{
  "n_head": 10,
  "n_kv_head": 10,
  "head_dim": 64,
  "d_mlp": 2560,
  "activation": "gelu",
  "attn_scale": 0.125,
  "bias": "none",
  "lr": 0.000499,
  "beta1": 0.95,
  "lr_head": 0.00335,
  "grad_clip": 1.0,
  "decay_fraction": 0.691,
  "dataset": "wikipedia_en"
}
MLP neurons of a small language model. Each row is named by its layer, matrix (up: input weights) and neuron, and shows model dimensions 176-367. Each number is 128 + 24 x the weight over its row's rms, rounded and kept within 0 to 255. Numbers have three digits each.
After each neuron's rows, "fires after" lists the tokens most often just before its 100 highest values on Wikipedia text that the model never trained on.

L5.up1775:090083138140128131145134111131110131122125095111133098144140141170096106141127136139108113144082112165127084101159168138132097134122106103111145145091157116117100150143114121086099170121119110136149124131121126148107118161132153112119154133095152147109098127115147130083162126108151137141141118105103137183140166134146147112077135140112134153140139099140123197172161098158127188122115156159154107101097091125124144111107110135095118110147111113161099124171137198121119105095137128148151140105081169088090101130152143153141104133133141129192122129129151159170108138138129142096
fires after: "2", "0", "1", "3", " number"

L5.up1407:090091146139112082126075166110101107169056157117161127122150136158144138109159107154100121122108143140118111198124109146131148145132129094147151107141146108189138126142115128129159134072172105098171124088117142153146133148108106115127133173136126145117127133140144178086134089109126106090128185116130120155143146146140090137105122124127130115141142155130094126138103100142104088102154128095148131141110143125129143122111133151119042119130168114128127116123167153141094136121135112103115081082114145114151109178122122119159104106161133112108133133141117169164132129130113142171
fires after: "\n", " |", "=="

L5.up324:088134143162111122096092129093142158160127122082117130141133122183109133151125150116120056140085166151103110163098105131112102109153100127106130154129117137164119109096097106142144130073158138138117138117154159108119103122123219162142133176136148137111112156162129138110125170112103163165163120123099112148139153146177145104154115113134124158143128118126172146137141165160128109154171081150171120117100114150118136134089172118124128089127140090149085138110105101132126117097112132136167116104125139109135126121120114146150104135156155123142121130140136173129087176122147094124
fires after: "0", "5", "6", "8", "9", "4"

L5.up822:091112117141137104148154118117136123130098141086175124132131165125121097164165116130153089120114168135115130134091143198101111128156133172121109127135099150169129143138144154117069099114105103143168147114155162130167112070147117134142119132132131133134125169166163153111187145115149123138185116074129135138122120168137113148151138153166088135119116142144132152147127131096129157165133099117143138116120117169094102126097156124101143145140079114155142094171108128126109135105110123110170146144112108106143130114120164120146121146128127146124131107162136118106116109100122114156
fires after: ",", "8", "\n", ".", "0", "4"

L5.up969:098127137149099091120093103138113100170141115133135149105154182094138120133175121122149163158142146120121126156110141133171100153122135113123147141100127142126098154107100108174118092096158105085125143154160179093136048144121171132155125132151135154099116103109177101118111088152102149134196136109135164122098113163139110091084096134148115143173146110121128150205135156130150100115145129120148112142138125144097126138132122102222129090130106127126152134199150166135128127172124120115117170159086118117137125093079114140135118137113074128127159101126120127122145112116131141113
fires after: ","

L5.up396:124141142144124152155145165105115125112111135104116109150128137174135103103129102124092117103138184124128156124110115140089120160148147128133118120104131090131099135121086149126137129104125120157145114117133142102147140093144127150102142106126136129100128171158104134122121083106093141154111117084143074163132130126140122162132112109148103125126128132116128147133121156114132141130161137154143186139153077081114160164116110120114114125176142123124091116132148128119133134130095146100105141092094107126124107148121105151096106140123120111142132144139153126113093153118137169111
fires after: ",", " the", " The", " that"

L5.up2049:105079103127084071093109124087126090132149153131182153149145130144097086127167171105132147112126156147099143165109153135151103142127189131128099158144122138135143134146139169134089101105146141186133143136144097084124159157099117102135163116126149137125088132119109156126119147128131149060122156107123106119100099137105106129137132124140134144154145128117130143159145128113115121104152102136131158128160135111086126126110143141122109113142142104098158122139143139110095105164177092135111091118113125094154095177112153114106106081085140095187094118170162142144143145105140126138
fires after: "===", "==", "-", "'", "(", "s"

L5.up123:100130135168102105129140148113098125120111123132126130154157139161103139111161124102113116121154137119111131108127148156139129137107146143119124133060181127189133136120108105109107116142141121124133162106131116148118139138061151116145134134159153138135120157167153090111182138177122158174115135101189142158144124160142138098130109165137105113148156105098170137142100108130140119137132165107162147141160154101119142118106125120118127124144130105150122096140157106105103177107112079131126149079120143154086082134116118135132107114126113129151074082192142133086088131162122098130
fires after: "\n", ".", " ("

L5.up542:100098150144028110124107088102150130170157155134161096153176109153119111150151086117115095168111129147157125113127142162165137132096154137171133135119199161150107135166160133120148125105140086111109131145137152107135101155108114160143148176175142158131118105099161144138129154154140138113168119115152159154129152157148147141117129087099100155153124101134129162109142128124141118132122142089166105127144112141108121129161157110117124101107097099147116103186136163133156173135112109162145114121072120131121117178131131129161114104150123143107121101138123135110141103085139138092
fires after: ",", "6", "8", "5", "2", " "

L5.up375:101115126129082156142127121107115147123128125131117108119185091101090080137103125126087084126136146127137095110141149158147132134084073131156109123118175124131129131129136100154116168105148120154137146106120123124068114157137111135127129182148153135121152119107119136094129106098151134149173132155144155163126134172163124108102121114128108152153130086121158162151140153122132135113112121089151096136082122162147158130104150121110155106117173109163120142142137168151123129093123064114146080083124125090133144178113144150135099113139130140124119152094146136126148104140166115146
fires after: "0", "9", "5", "8", "6", "7"

L5.up392:106068128137117150133146113107119142150144114090146149144109148107081092130133117121175069123093169174080146115126144162103095121151127130121115161138152121185078142119112104183112123133152120144127089135122120108119133113128150121160125133121122136106134157119123102101119154109108119111164175141121113156136115147153143152107134134140064142139145121174094167165119189103097171135131132094141155123136104138116106141079118082104132164135127107103140141127097121125140121131132124119132137112133122103116122115170147148120120216130113133092113135134148109129150161107115128144
fires after: "0", "2", "3", "4", "5", "1"

L5.up2497:138108178136114156132120125107146129153070181117154129143145087106142071120168153115100124117125147146090177166113155141117128131130148155135077153089140092200122163143121146122129156099147131099092127127111123115117134090121109131117130116141121130095095118143139114099160128111169130134184137149100137141122122151091078121083135141115072138145137135130115150166080162143137112143080145097127124175134087100139179144160127119154086104140167134119145145148119151103123148152165073135136149141106176140158135145124119129116118160143108115146118149170118112120111145085142112120
fires after: " was", " the", " is", " were", " are"

L5.up1976:063133128135131157111107107114151138133145141157149142117116090134138116142137160093141109124098124163117150164132114166097130150127169143148140124113137151123118136135174106151128093130180138125123111140149112122151113094052133118159124149154185148071080137137119099110139132158114188198156106112131145119121141146147115124107115096123138137139149074121129113150063151129147089121150142154118146112143104119093145146146090154129069097131119140079155098128079127121161126120162126096176146127077137122165145103111145128109111097129141092129141128106135145152147132123148103100
fires after: " ", " +", " #", " (", " |", ","

L5.up2340:091154134142126121117137138097167116117135158157218141123115144107108157119156156116110146096114129138124133087106127167124120145155168137146115138104150163137143116149144125118136123106145083139121100131134106120113145130098108150137105136168189126095073126090127137133096133144098152110177127104131148140119130169128136129104122115130147145129135078097174103151154137097105092115124135149134100127154104141087135163134111136166076111149092131090160106107109118137145109161180101099131133149066133110144111144108156117122105119119099089096119133112130097122137139091230124112
fires after: " ", "–", " (", ".", " |"

L5.up614:065088093122122089125144144113094138128153103041163131152135137170111127090130134116145150126082134111113103155138145146140110145129125137123182131108155135184151127134126129141159099087179119105108146129140134165097112119129109123120102170151176131120098133102060127155132110126069152099164136112139127134126097132154122130121115126139149129119122136110122181138155100104119162152168112159137126129144155128108109120096127096082101134147090135137117125122159097144095149115139112083127125138118119109114112165152163123154123084119131115139119142137171138123115097139165100125
fires after: "|", " |", " Total"

L5.up2050:115125140146093102141141160129120118139115147140121161109130138139105108100159089129087132134135143175109122105119154123135108161132094170126106129134151147144119137097096145157061126115162136163127124104146101148157173151117114088141116119120153148089141145135120149132145107171167118132164098143125151154147130128125138157169123136132151073121177060082111148181125121117127094113122138116119149137101132159108126158083103168103090107165112125137140131152151099115080114105191119156157125103098102072070150103126145114115102098146141122158144111115170111137113141075141099077
fires after: " and", " as", " or", " of"

L5.up250:096134140133058104146137130102122125122105139085101156136152115138119159079138127117105140064111148159138099180132142106098120148140094108118149141163135143131077148132117096156139151086156153136120151131158142144118103210139144146142139141140113143138140140176145098085104125120110111093119148102164086143129113165138109126151127119174126100137174161154145150142122143152093154134147146125136128109091114134119131136110154113133170121110154097162115163136083131129118139117120092155091110102126110125145130185102143169147116112169140150134155133120115165118135151098144111126
fires after: "1", "2", "3", "4", "5", "0"

L5.up1290:112109125150104102121093119121131127123088171129201157092141124146125079138178145119119111137121133111105142116113150117151114205120170146103118132124106115164119106190142121130136144072148141125138107142159109118124111124131099124142140104144120173154109113099116118116153133167150173130170158134146100123170178132175104096106100119104112132145196119102125114142121170111103111165119168120132113099094128120144156114136177117140114111114136130163140132142094119126131145124135113125171136140118150087111102166135104134153114123145130100097112130150123138119150174143178140084
fires after: " is", ":", " an", " are", " a", " /"

L5.up1416:080120115165073137147166137133141080142117086113108116115109150115095109170108139121114136123090142133103117097113125119127133140101094150152156131148112127105124131130131125187133139136170119163176162148161142107101134158142120123148112151079113175123156113122093115116126115082110143135149105164113108123094128150134096154091115105150101107086174117164110121126122126131089147115154135078102132148135141149121112167101103126126141108139175121151125078154157170121115116114143123123135112084099097111126123130142147129134101124154108113159135142106130133134117105099103109093
fires after: "0", "2", "1", "8", "7", "5"

L5.up1864:125117119148055114105137138120111109085093128095194149155140124154123102127129139093090110110120138153114128169120110107109103138116138120122134117127133134182124144167107176117119119064156127150139157115146108136152141099108153088122101144128123146140087181124129173115109105148109130105117110113116115134153127146157123138132127166146150142108123104137174205146078114132126150107152128112120129119125117126164153148112148132094071162143119129125145143154133112127101120120164130109129112098107113097158136167134170139109105126109113103151127113178179127148144112151173112197
fires after: "|", "\n", "===", " |"

L5.up1772:110133135190102114135139151113132122134135073117114154155128122113073106135114094145134119149128106164118114109117137133098131117123115113170150137119123149156151125077154119140111132143128122115137137140135163128119086145124135120115142155162106150099110139110137153134118109114155161089162129123125153169145164223162137097130125127103131147172151107139169202153144117138146149135105145123146090149118154113121144108073136103112118073135081089152135133183159115101111139104133122144147136106108134118094121139119117130162111097132146120149131142155147130136146118143135129144
fires after: "1", "9", " ", "2", "0"

L5.up198:131155120154125121108163127114131159115112125146128142114133164140064129088095120137079093099134183168109132104156119119132115158107170136149121126119111145156113121136123168123083155133155143161121111127122121103152158132115126127157147126132128143155108135167157138112143139098134099157146128146135133139132104125089137157136097114185109111121138108113138151137131107107179133127144158119122159108152129115135186152171118151123116084136151134135130094160142114131074124128148106131136128110088130138093155127161084137149116080121129089136128118148148147148109220107143157095
fires after: " the", " of", " as", " appointed"

L5.up1951:123122155100098119146101096117118094114090172161146118131143154125148082156152168119089120141124153182120167160127138110123107121113172187158095125124142119129107155187135162150091153112103136142130093154112159129110122094127119121105133074127116116139077105108114122104132135134168153134165110135113089112157159117119095118112129139148130092161144074124127104108103143141077138081150191074134134126121112124121144139137130149135106136114156170071176130142118137157144155140109113120131121169125148131131115090159107125098102159146117109161092166169116123149138116082120127129
fires after: " is", " be", " are", " were", " was", " a"

L5.up2409:102180102112078122125121104114122134140125105102143133157131122111109184168139157136118125120080149140146125115112111145073126125155137168139106155146152145145123124114102143110113100108134099126129109102138157128103169106128166127156150144149130158115122129153109113093139182108155166143188104126105127143150133097160142170113115172166155141104131128116120182144162169137094114119166148139110120074110109101130129121133095111086114134116108124119131147112127094093106146118171134121144119123139087138126115153123120135150093126124099097163108138125127154159114151104137152143
fires after: "\n", "-", " Win", " DF"

L5.up1500:079109115086119107172132133130100087128138107141117104123139126164092104136134095103090120151114150118096121093119151172114127123101116136123122146117147113135127125115080122134138138166145132137115148133133127133112121138093111109120111137106123111142113117130128128104144100140124136155156125121109101147134136179148100129134141090139104118148148089118099123191112168110102153141104148098147132132124132165131115181135182104110151121136120111134132163121099092117176112114149125137143119090070147117142116168143134165150139104092136152153131190109142119124173079109144085121
fires after: "2", "0", " ", "9", "1"

L5.up201:082103096099083157138092123141174098179146123138097140113154147110090122131147119104144120100122123116117136104164123149139114118143129166176127149155176180153124156150144152157154134127140155123136145159168142116119122127128119151120137133149132118179089129099146125104138131107101112155145136124112182125123145133161092142138130142136147143125147124168128190155144083137100149145106123079133097087155153129115114155136165106137124096124050140156114159181080161138121179129138118141164167150059145146126107160106163139110124154123140120112125108160116112119122107129156109142
fires after: ",", "8", "6", "0"

L5.up1535:104121132149122114114140124093118110119123105105168145194085146119117108114156151132111138121061146119105130191105163135136165139125116156165124126136155095165155102146154176147167159108169089112181143111132146103131136158168089094142126095132148137094130124112088125140184096134123158081165100132160089135146136138145114109146130178111156129108145105073130134145152138157119145113154121145127117145099184163139110100111135124112121138168147150099186120059116152167133111134131101087110100117123140101110134163144136094126123091108141088196125127109152113114124092112143123153
fires after: " |", "s", " Writer"

L5.up17:112122114117101110146151089129117113129128155113125167166121122132087104125151173095144161088135125165128164161123121123067110140162133135129127158111120120130073133107123132103105125130161114117152090112136150148174130120107125134158111139104174143148152081108136146124140100079107098130173155122122173133137108149109137163115114124136117084096177154134122179189132113139121124095130099136101132090115144101136118165136135109147133167138094131128159133159113110131117122134159117108148126128096083109134121130131174136133115124127094082140153128118108120150113108082166104137
fires after: " and", ",", " of", " or"

L5.up1891:085151078103077128088143155106136131087126121128098173158135163163089142149126114126140057084160168179139116128110168152081110125170106173137166141142138084158128167123130134129123097052133143140148126153148117131122149149125183102119119150174145127164144144157139203125123155124141105119144106140134112152123094172126122117128118151136118143142144126158111127155130099115105122139112137117127167095163079161130144142091110154133103112113144126164098118106122086083081112101175113107126069085148127119103127162116124133129088122143140141119105145146127163141103172142153150148
fires after: "\n", "1", "=", "2", " Preceded"

L5.up897:104116130188096092127145143129116137156144156127119124142103109161133142102131086124127147121135160138130149149099108140162083151081145125122136124074151116128100143160121134156104115100148082116137132144169143131168102160109127133158146113162137157120136137131128129138154102140088126145129113123159101144104118130159170119093096115099112127118123119133175142133159153158142146123157177118173149128146085096132103120130178151160118121150130092102095147145130125101153138151141140088135125173144089117091135096092109167140098115136128093114091141167145148137110119145104169121
fires after: ",", ":"

L5.up1185:091115130126110100114141093127118134162121126122117143092117132140114090128166193120149138107133150126142122114133083146107097137111090157145127137129115129177124142138121125173107125115146143152097121121168151088110138121134146111139135124143122146124077139136170184106156105169092119131165147074098144157092155106134121117137126111131110162163134125133167165171155108146131116108110133167174092150170122166105171134141119123110102113129116130137176117112112184121084175122172139088140161158081095127105177153108105124117123126133133104162140111111149066152131125098140107084
fires after: "1", "–", "0", " ", "8"

L5.up1955:099155166156085113139165120105177125089112127155150142128148127126112107133153150115106102107133127132070137186135097093115070163158095186129101118165122097173138110133120109107140180118115116166159086093104110124126141115077120135159122119147133131127131162079169156099128140114137139169166109145175157110173131133125131120112102147129137124138145111127122122126125148134113101127137142089117133103137106153137138103129120080107113113082140157142131132148104119118172157106144122158112127107128080129119074133128124146151118183131129120147107096155151117136108121120152112140
fires after: " was", "\n", "-", " is", " been", " are"

L5.up1418:123116118187131098133139147115091171172115116097157150161116091137120138116139149117117106077111142122123131120117126152108101134148131160117122139099117080177105112144134161113128161142158119130098137057125136154143109136136105104147133139143173154119132148120137157083178102087133123119151129135173148183125132123169157113123112109140100140101141149102136166133126138114136122127131126120175119150113082168114147136159123129129120144170118155159144114120146135112112139118121093116186112090105078129160140154152142105140104134131131102106143149111149129171069088119138132095
fires after: "."

L5.up1371:113117119171107128138125124126135137160158110105132153139147141141132118134135118174139136136130138154097155121115164137094098117154165159130161169081102173141120109116099134139120100084123167119119166139152150110164100072098176094141157097162147163104125164120112119099122102140100133163147126112151088135099132167144174142102098111123127150122153131142163168151093118118142148104172108162135093099137116117129113108109145115153112064153125069120110117107140104111121095138151155113180182141119132061159102148090111144153106139127093103122129141129144147121113150113116181125
fires after: ",", " but", ".", ";"

L5.up624:087099122140074116087129128115107114163143181138116111155134158141139127059159116113132073161130176132108164140101145141098068129161167145158115167137181147165138152152132099123142155108153112105116128153127141119166139113117130140140153110176159148128152132116140146123102142166130142122175107098148107120165142152130113140140144079130166110142139112156172148154130120168080116131144093115154109110151088111155126133140118102133092120137088119121129119121150144116155119164140083101138148109074101099107144155107130173120111124171137120120112110141141120120153126138133101146
fires after: ",", ":", ".", "0"

L5.up494:113129128156114097107124134101133119133103151116098145139127128153147146109097115105119151120102148175110126156105153137129097140122131141102125132107139137144127111113101152142099146102120087167142116100128148112188153116076100123146121118182125141113127129158161167131176146156160122140134100116158142138120104165167138138123104122155128119190113111122154145127154132133158154096176142163204150117140132097143136114109156163137118098162118106109106146140158166124127110157144115119142149128124135132085110134133161216122123127139131116142101160141146130128131139121143112140
fires after: " |", " the", " (", ",", ";", " and"

L5.up1100:095137168108098173111118142122119128130106101115154165121123169101086123160136134129129120175129140158096126123081117149149103124148155120137128132135161124192118150152122137133151156073130076111129110123120121133062127142108151127130141124127124122128120082097165101114151121106144152153145078151171121129124156158111100111063108165099098148148132090150125148140134131126107168128118168097147148093133142124094123135124116116127122115105161075144123109137133125161122124123162112147113108130150121116132126109142118125101115136205111131119080137136107119123133107110118145154
fires after: ")", " was", " =", "1", "\n", "9"

L5.up772:108118129148127146106146148104101096085118143146170150120139137125111163129158129130110131116099153088131120148135137102117164117131125128159187106142136148179127155126150105115181126058174133130159106142149135152130108106111116129135085159166144133141112128142165175074131090175078099108107146114108123089156157161131129097129125122129139124168123132113181144162117107119136129125160152149128113161129148102135136152080116142087080114124126111128159131090138175128099133116170131117098124118135137110156149138147138126111126091174136120142061149141151120151152075122185117183
fires after: "\n", " |", " Party"

L5.up1662:070082110158153119135095162109137115096121114085152132155091143155144141095152126118161108171081151092106122125121122109120174126123126113142170122130185086146146104130183099153174159085208159116205118135127109126155098131120121081130131164138142132106139134135124136092125088125092116085171180141105109139149107143174156113131114150117146128141137130083101165172109120105115159114169138123131114100148161118155146133108155118104107122179142130107123156113135116156100138143161114118089119078099161103126111158105135095136104111130114116164148114080144125146125129139160122149
fires after: " |", "|---|---|---|---|", "|---|---|---|---|---|"

L5.up251:123117121140079122049120137112129111125147133127167092147119119091121126102163147135118087155129147119089154156106173121082074130130104171120113150127117132180109167151113112138117162101148098108151116125136104103114092095121155101175160118142163137155075109137124109117105157124150195154170157124154119143084137169150114187134122142085079121117125121157122150130090128112112120137116151077117128121136116136111140106103117106142098118124167149106185107125109135146148167159099190132121118151138139103151140183132181141140112174153123093143157168127137159153143148115151133126
fires after: " was", " were", " been", " is", " are", " be"

L5.up455:081122128152086113077138122111142127154097135127124105130165144151082131127126140108124084121127152089151118130119140103148167104142105134149133118148120140114093136116147125146118147159131094158119158097160139120107104188128112137156141158117162152099136119152163132081166136105129132164167137151109117168116111154159112104097118166130105141145157128130148142142123119128110175089107137101133112145114146134123127160105127084122122089128145123103171100146099134104084138073125060122153113111115124096116129159094145158124107076166150104129104121131117148112109121142153092099
fires after: "2", "8", "1", "4", "3", "5"

L5.up990:140116154130132110153134158083155135152130130150168135138150115138121132138157090107071112141123155134126177109149149118056115137086153193160101173101129110161105090139104137149123128173119114152133122101142128099183080115121144108185129097167148143097101144161129134114120150087146108119136118158119092127101106157136098114106107127172132068104121146124121112133108156103140137122140141135099128125179120133122166139144129125152114105146109162120167131139134123094135142161117103120144129129095143125168129114207087134102128144114121092190119157176091127131113151074164171100
fires after: " |", " ", ";", ")"

L5.up2073:121129132127114077106146132121149153172120157105096116131157129139099117122146155103122140090119190133134124158152121165093154137088125107145121146131117137155151122184129080156121107118129116188124164149122083098099129132115124099125128132161136144118131154099137140147118139102137115085125103142080094153147082177082121121121147130135136123110152126104100116124129121131105145147092129129137113137108169149085127172127145113112129135137111146141085162109145133086111155107131065163094081107149155156130127159142153147135097080157171144110086105157128129116129116114142128116
fires after: "'", " his", "s", " first", " its", "’"

L5.up1911:121139157164116084144107106089115120114076133122149129129089070125113152130142162141122117145138105115105128149128120118154113129099165141138143132141140168157101142134097141160131123126120111144164116074104165115177103148095143116170136135176177147094121103124137136119183169086171158146161157152129126127154126160145152162101097109134102147122131138091128107123136132125144121146155129121131099135090127113132055127138169127134110138118155076170122112111133110125121156156165146131145100153103142097131088123132115107142092150139146106123100126191136164102062109120094135124
fires after: "-", ":", "==", "Personal", " |"

L5.up2508:127117087142141100155152145129104113150094121082122108139124114157112157109126110140136119136095123135137100110105127110142094133154137044100162129102104118148133136113142112116144089071149148124099140124136164143123126103128182129133122192149097148158159160132145128115116147099098139114103158122129163151139130150154175091147107120127103176128132150121135160143139103100140168129118104126155131108119138127146126131116129102138105120143132088153098178124135093087092144083126153143132092053124113105116126164127141139149107141177127135120129141085145159147127134138133090136
fires after: "|", "\n", " ", "2", "9"

L5.up1852:102097161159126130137151104094159132152139143142125155127118128128131102141129130109067158127093112124084196178112132143117142145063171178148115141107153126104105093138103108159103168190147092145114168143124096115139112166108108126168145116125147152118111122161113124110148130165166124139167120144134102115105139132127081139126132138159127100123115076117143093135138132127107122115117159101106122162140133127095153161157133119129152155149141180153138089132140142150154139173132103135154140175126117127159164132146150133119101131079157137113126115144106068081108141109116132099
fires after: " |", " ", "0", ";"

L5.up2159:062140154084136141160084146126106142124099144145186133105119194159087125051165143142134137149138135115120138131137129187133099124153185140158109124105142173137128148156132104122159112120128129144169121130139155111144111094080116152121142122125164121127087132077135141151126128119128147148153150127126145130167134127089132118142130165143149111104121180135139129161122104179147123150126106149107133109166103118103115122123136166140050106134126132114170130120152091140162149147149125129164138155076128108133109121145133151094114107138146116121125119172141118100144140120132138113
fires after: "–", "-", "1", " ", " Al", "0"

L5.up77:126089144144113105125134106125179129155135135059135124138158096115121148117119129104101142107127184147088148122113162127071115153126115157116168150088109141130072123141118129150099129110134080127102163112149109125155132139130099151153141133126115149149155117128131167117165141081122106115162123099087164160104066094128121154116135107139065112121156143108119145186126152124110107113139111144131142136119106152087141156103141089123108136137101141119123110149124127070104118129105104114156108097115070118107143164089179104103123138126107125089110107102158130153096121130102121108
fires after: ",", " that", "0", "."

L5.up1398:122141118153111141162143144111131141172107165109215140071130102141137095122142165179107096151082124154115126133121150137073096167141148117137176138114132093163101142135135139122132121121122144117135131111140117119145097113130184087118161168146137150145132149089129114124118109138125152130136142109111159163075115120167131160120127083167103148126125155115154146143119127129130135123151143108154134145118111136120139127131162111109084141152124136163130112152178093118139123151098147142173122142135117076115114158104106123157124166100122132099083153134138158136134110114103179093
fires after: ".", "\n", ","

L5.up384:049103092127125125125172144077146135148159138148143123120105103137107114130135132091098134115119156147094191177135135160114130112092129174173150143105155130137110082115132140174095140131130115126147134133132103154178101139118125090171145111130140143136080127148100125107136170116169161110094123107156099131104103110159093122095126132166134119121145116111147097131100123150078104132138167102101128139176139095092155142127166111129147177145109140096151110120171136141146129174123116122177132121158138126160182129162187138076119118108112099146112135144128121134076122114140105137
fires after: " |", " ", "0"

L5.up1119:071115080169118075087123177129108120130079150111130138162142131188126123109121139104126115132143142168089138174081124127143118123135144154117124136126141142177163147149123133098125119127195142160120156097161106133147118076108145112097118155138110128118102167187104164124118145144118126145144140098135155155106132154124129143146112150198132088113155122125174131153087117158115077107163149143165137145139104118122156122140132134110088127153127087149132109123141087118116149131109127095138098109109162103117138151117127130145119143145124116143098141126114143130155090153137117148
fires after: " (", "\n", "==", "==="

L5.up268:101130118167134122124152187107110082153060092078177117095136137124126132109172095131138070133126146174123106090102162147105086145140147138104135119092101139167102144104074121128118113126127107129159120184111142117166084158134162138129113117150110094143146157118139133142163128099141124105146136157146134162115081114169118151107130136138116164109119140149084175158152110116162173122109112180138110121138083100101143128080135127132089109152112111164138106139140066130135139134131124112159103126111078125113129150111134126128096129105107113101157122102190108130121153106107156123
fires after: ",", ".", "\n"

L5.up1998:138141174142107137135144141115113112138128122094084122191136100138118115149112134113118113163143107170119108109144093121137158144088090110118149137142124111117093128132089147143122151123116069134135209077129162111137113184114144122156117162136114128143138095121119112109158138073136121098123127156125088140135154142177147128114080112155120078148143138102138136105152101137108184125158143092155134146141125149129136148133105105109157091153151077172119158160129146145137108143098127111153095122118133147156124138150131152108114150186128120128148169134154132126117135117121111108
fires after: "0", "2", "9", "8", "3"

L5.up1222:086133141128092111125089119110148128161158128135176159149121134131108146114160173091095083140097133156121140166120136154121161126171123142144100097103157128147117116132127111136130143115139145158155121136156096118096089116110111179143113131153162134089126136114122155107121126101138148152132122087144149138143144135136110097103135107151135157155128141134114130160110131093114095089100145138130136162144090148146157185124145121185114105129116119135135127125127137145139184095136064137116137157092158129164096216117121134115126120099177132082136131115092104129145113118195123117
fires after: " ", " |", ")", "9", "4", "3"

L5.up705:113164129179118112119154143115105079111119115105127153130140119097130079085165128115103132124099166140105128147118131139134111152142141117129164123145112076153106117126156095101111130140135109134162133117135164118165139132125160159137141161116129147093150162139145136102121107106117143138160145136103127119137152162147162153160121162155147127107147082146128126161087100118137149075135132136133131082088111097109139147130117137160150143149093130115179101126098088148109131102131120156108147130120092095101131129113120112123121099099115109161160145117103136135110133064135096115
fires after: " and", ",", " the", " &"

L5.up1558:119102143123107106135150118119145122159115084088130144147117117158114164132136120099107131103110146090105109138107128135096122156160188136101156128097129110137145150095104148127147119125143141129130164095134150113161155116108174111135131168143138142140133113157145173112147176057073112088145120133128169197116098139125139161154144105147081146118126165167143148179130151138108148148121133122134127122089100090130135145101104105127088150186120131160113132177123100119136145105109085157150146093115093131095153129126116122121110114127128146103166129174167152126097157105123104126
fires after: ",", ".", " the", " The", ":", " \""

L5.up1308:094089137134110114108129150112141161145155154132169187143119110197116100131078164101120108144152131129106160143088112186098179134139153155154105133132195157162156137145115134138103106130151105148086144118118138121144091114077108134144131132135177148103058134166134171140127124158118150085159113111142162165142149140151117116126132135105167121171133135100167131167099138134131097129115094168099084142102116167098112131115148143121119148141110131084169105111100118145102165121154105165138127125107135120143133149142145146138122124109106112118122107127141100111117125120142099161
fires after: " ", " |", "0"

L5.up1480:109119104134094117138141136131127117130148130182183145119092150157100103089128124124119118107114172099109153128098077150129125148126145143162099190167072136141100100130154120119177089125122173184137134107141088113128145119135089129124116141114130142128126176147128149144141146117136123110115154114117093146145131138108127064129137119113136082121123137076128130150114084119108113063118145080086180096163177139109166150134165153134134139153085123120133121084124110141090141128134166175098102100122155133117147149134134089143106150115143086148092096133131146119115119132155114134
fires after: "'", " his"

L5.up307:111107151141064126119145125127148135169137148120160117185112121156119146099146168090116115129119140134093147189124158152115109143089165139141117114116170151123138072172132144140130147098121063133128135143142101124105087150123094134121142102156181162101070132139090120171179142140095148096129142102128113129134158152150079125131146112110141144139147106098163124142092182132135120126145121106129150119133088073080103130092171113119102161168086127102128122126100129154108141149158149149146180134142136124118130187156157125120110111114079108115113141161093125120103147115148109104
fires after: " —;", " ", " |", " —", " –"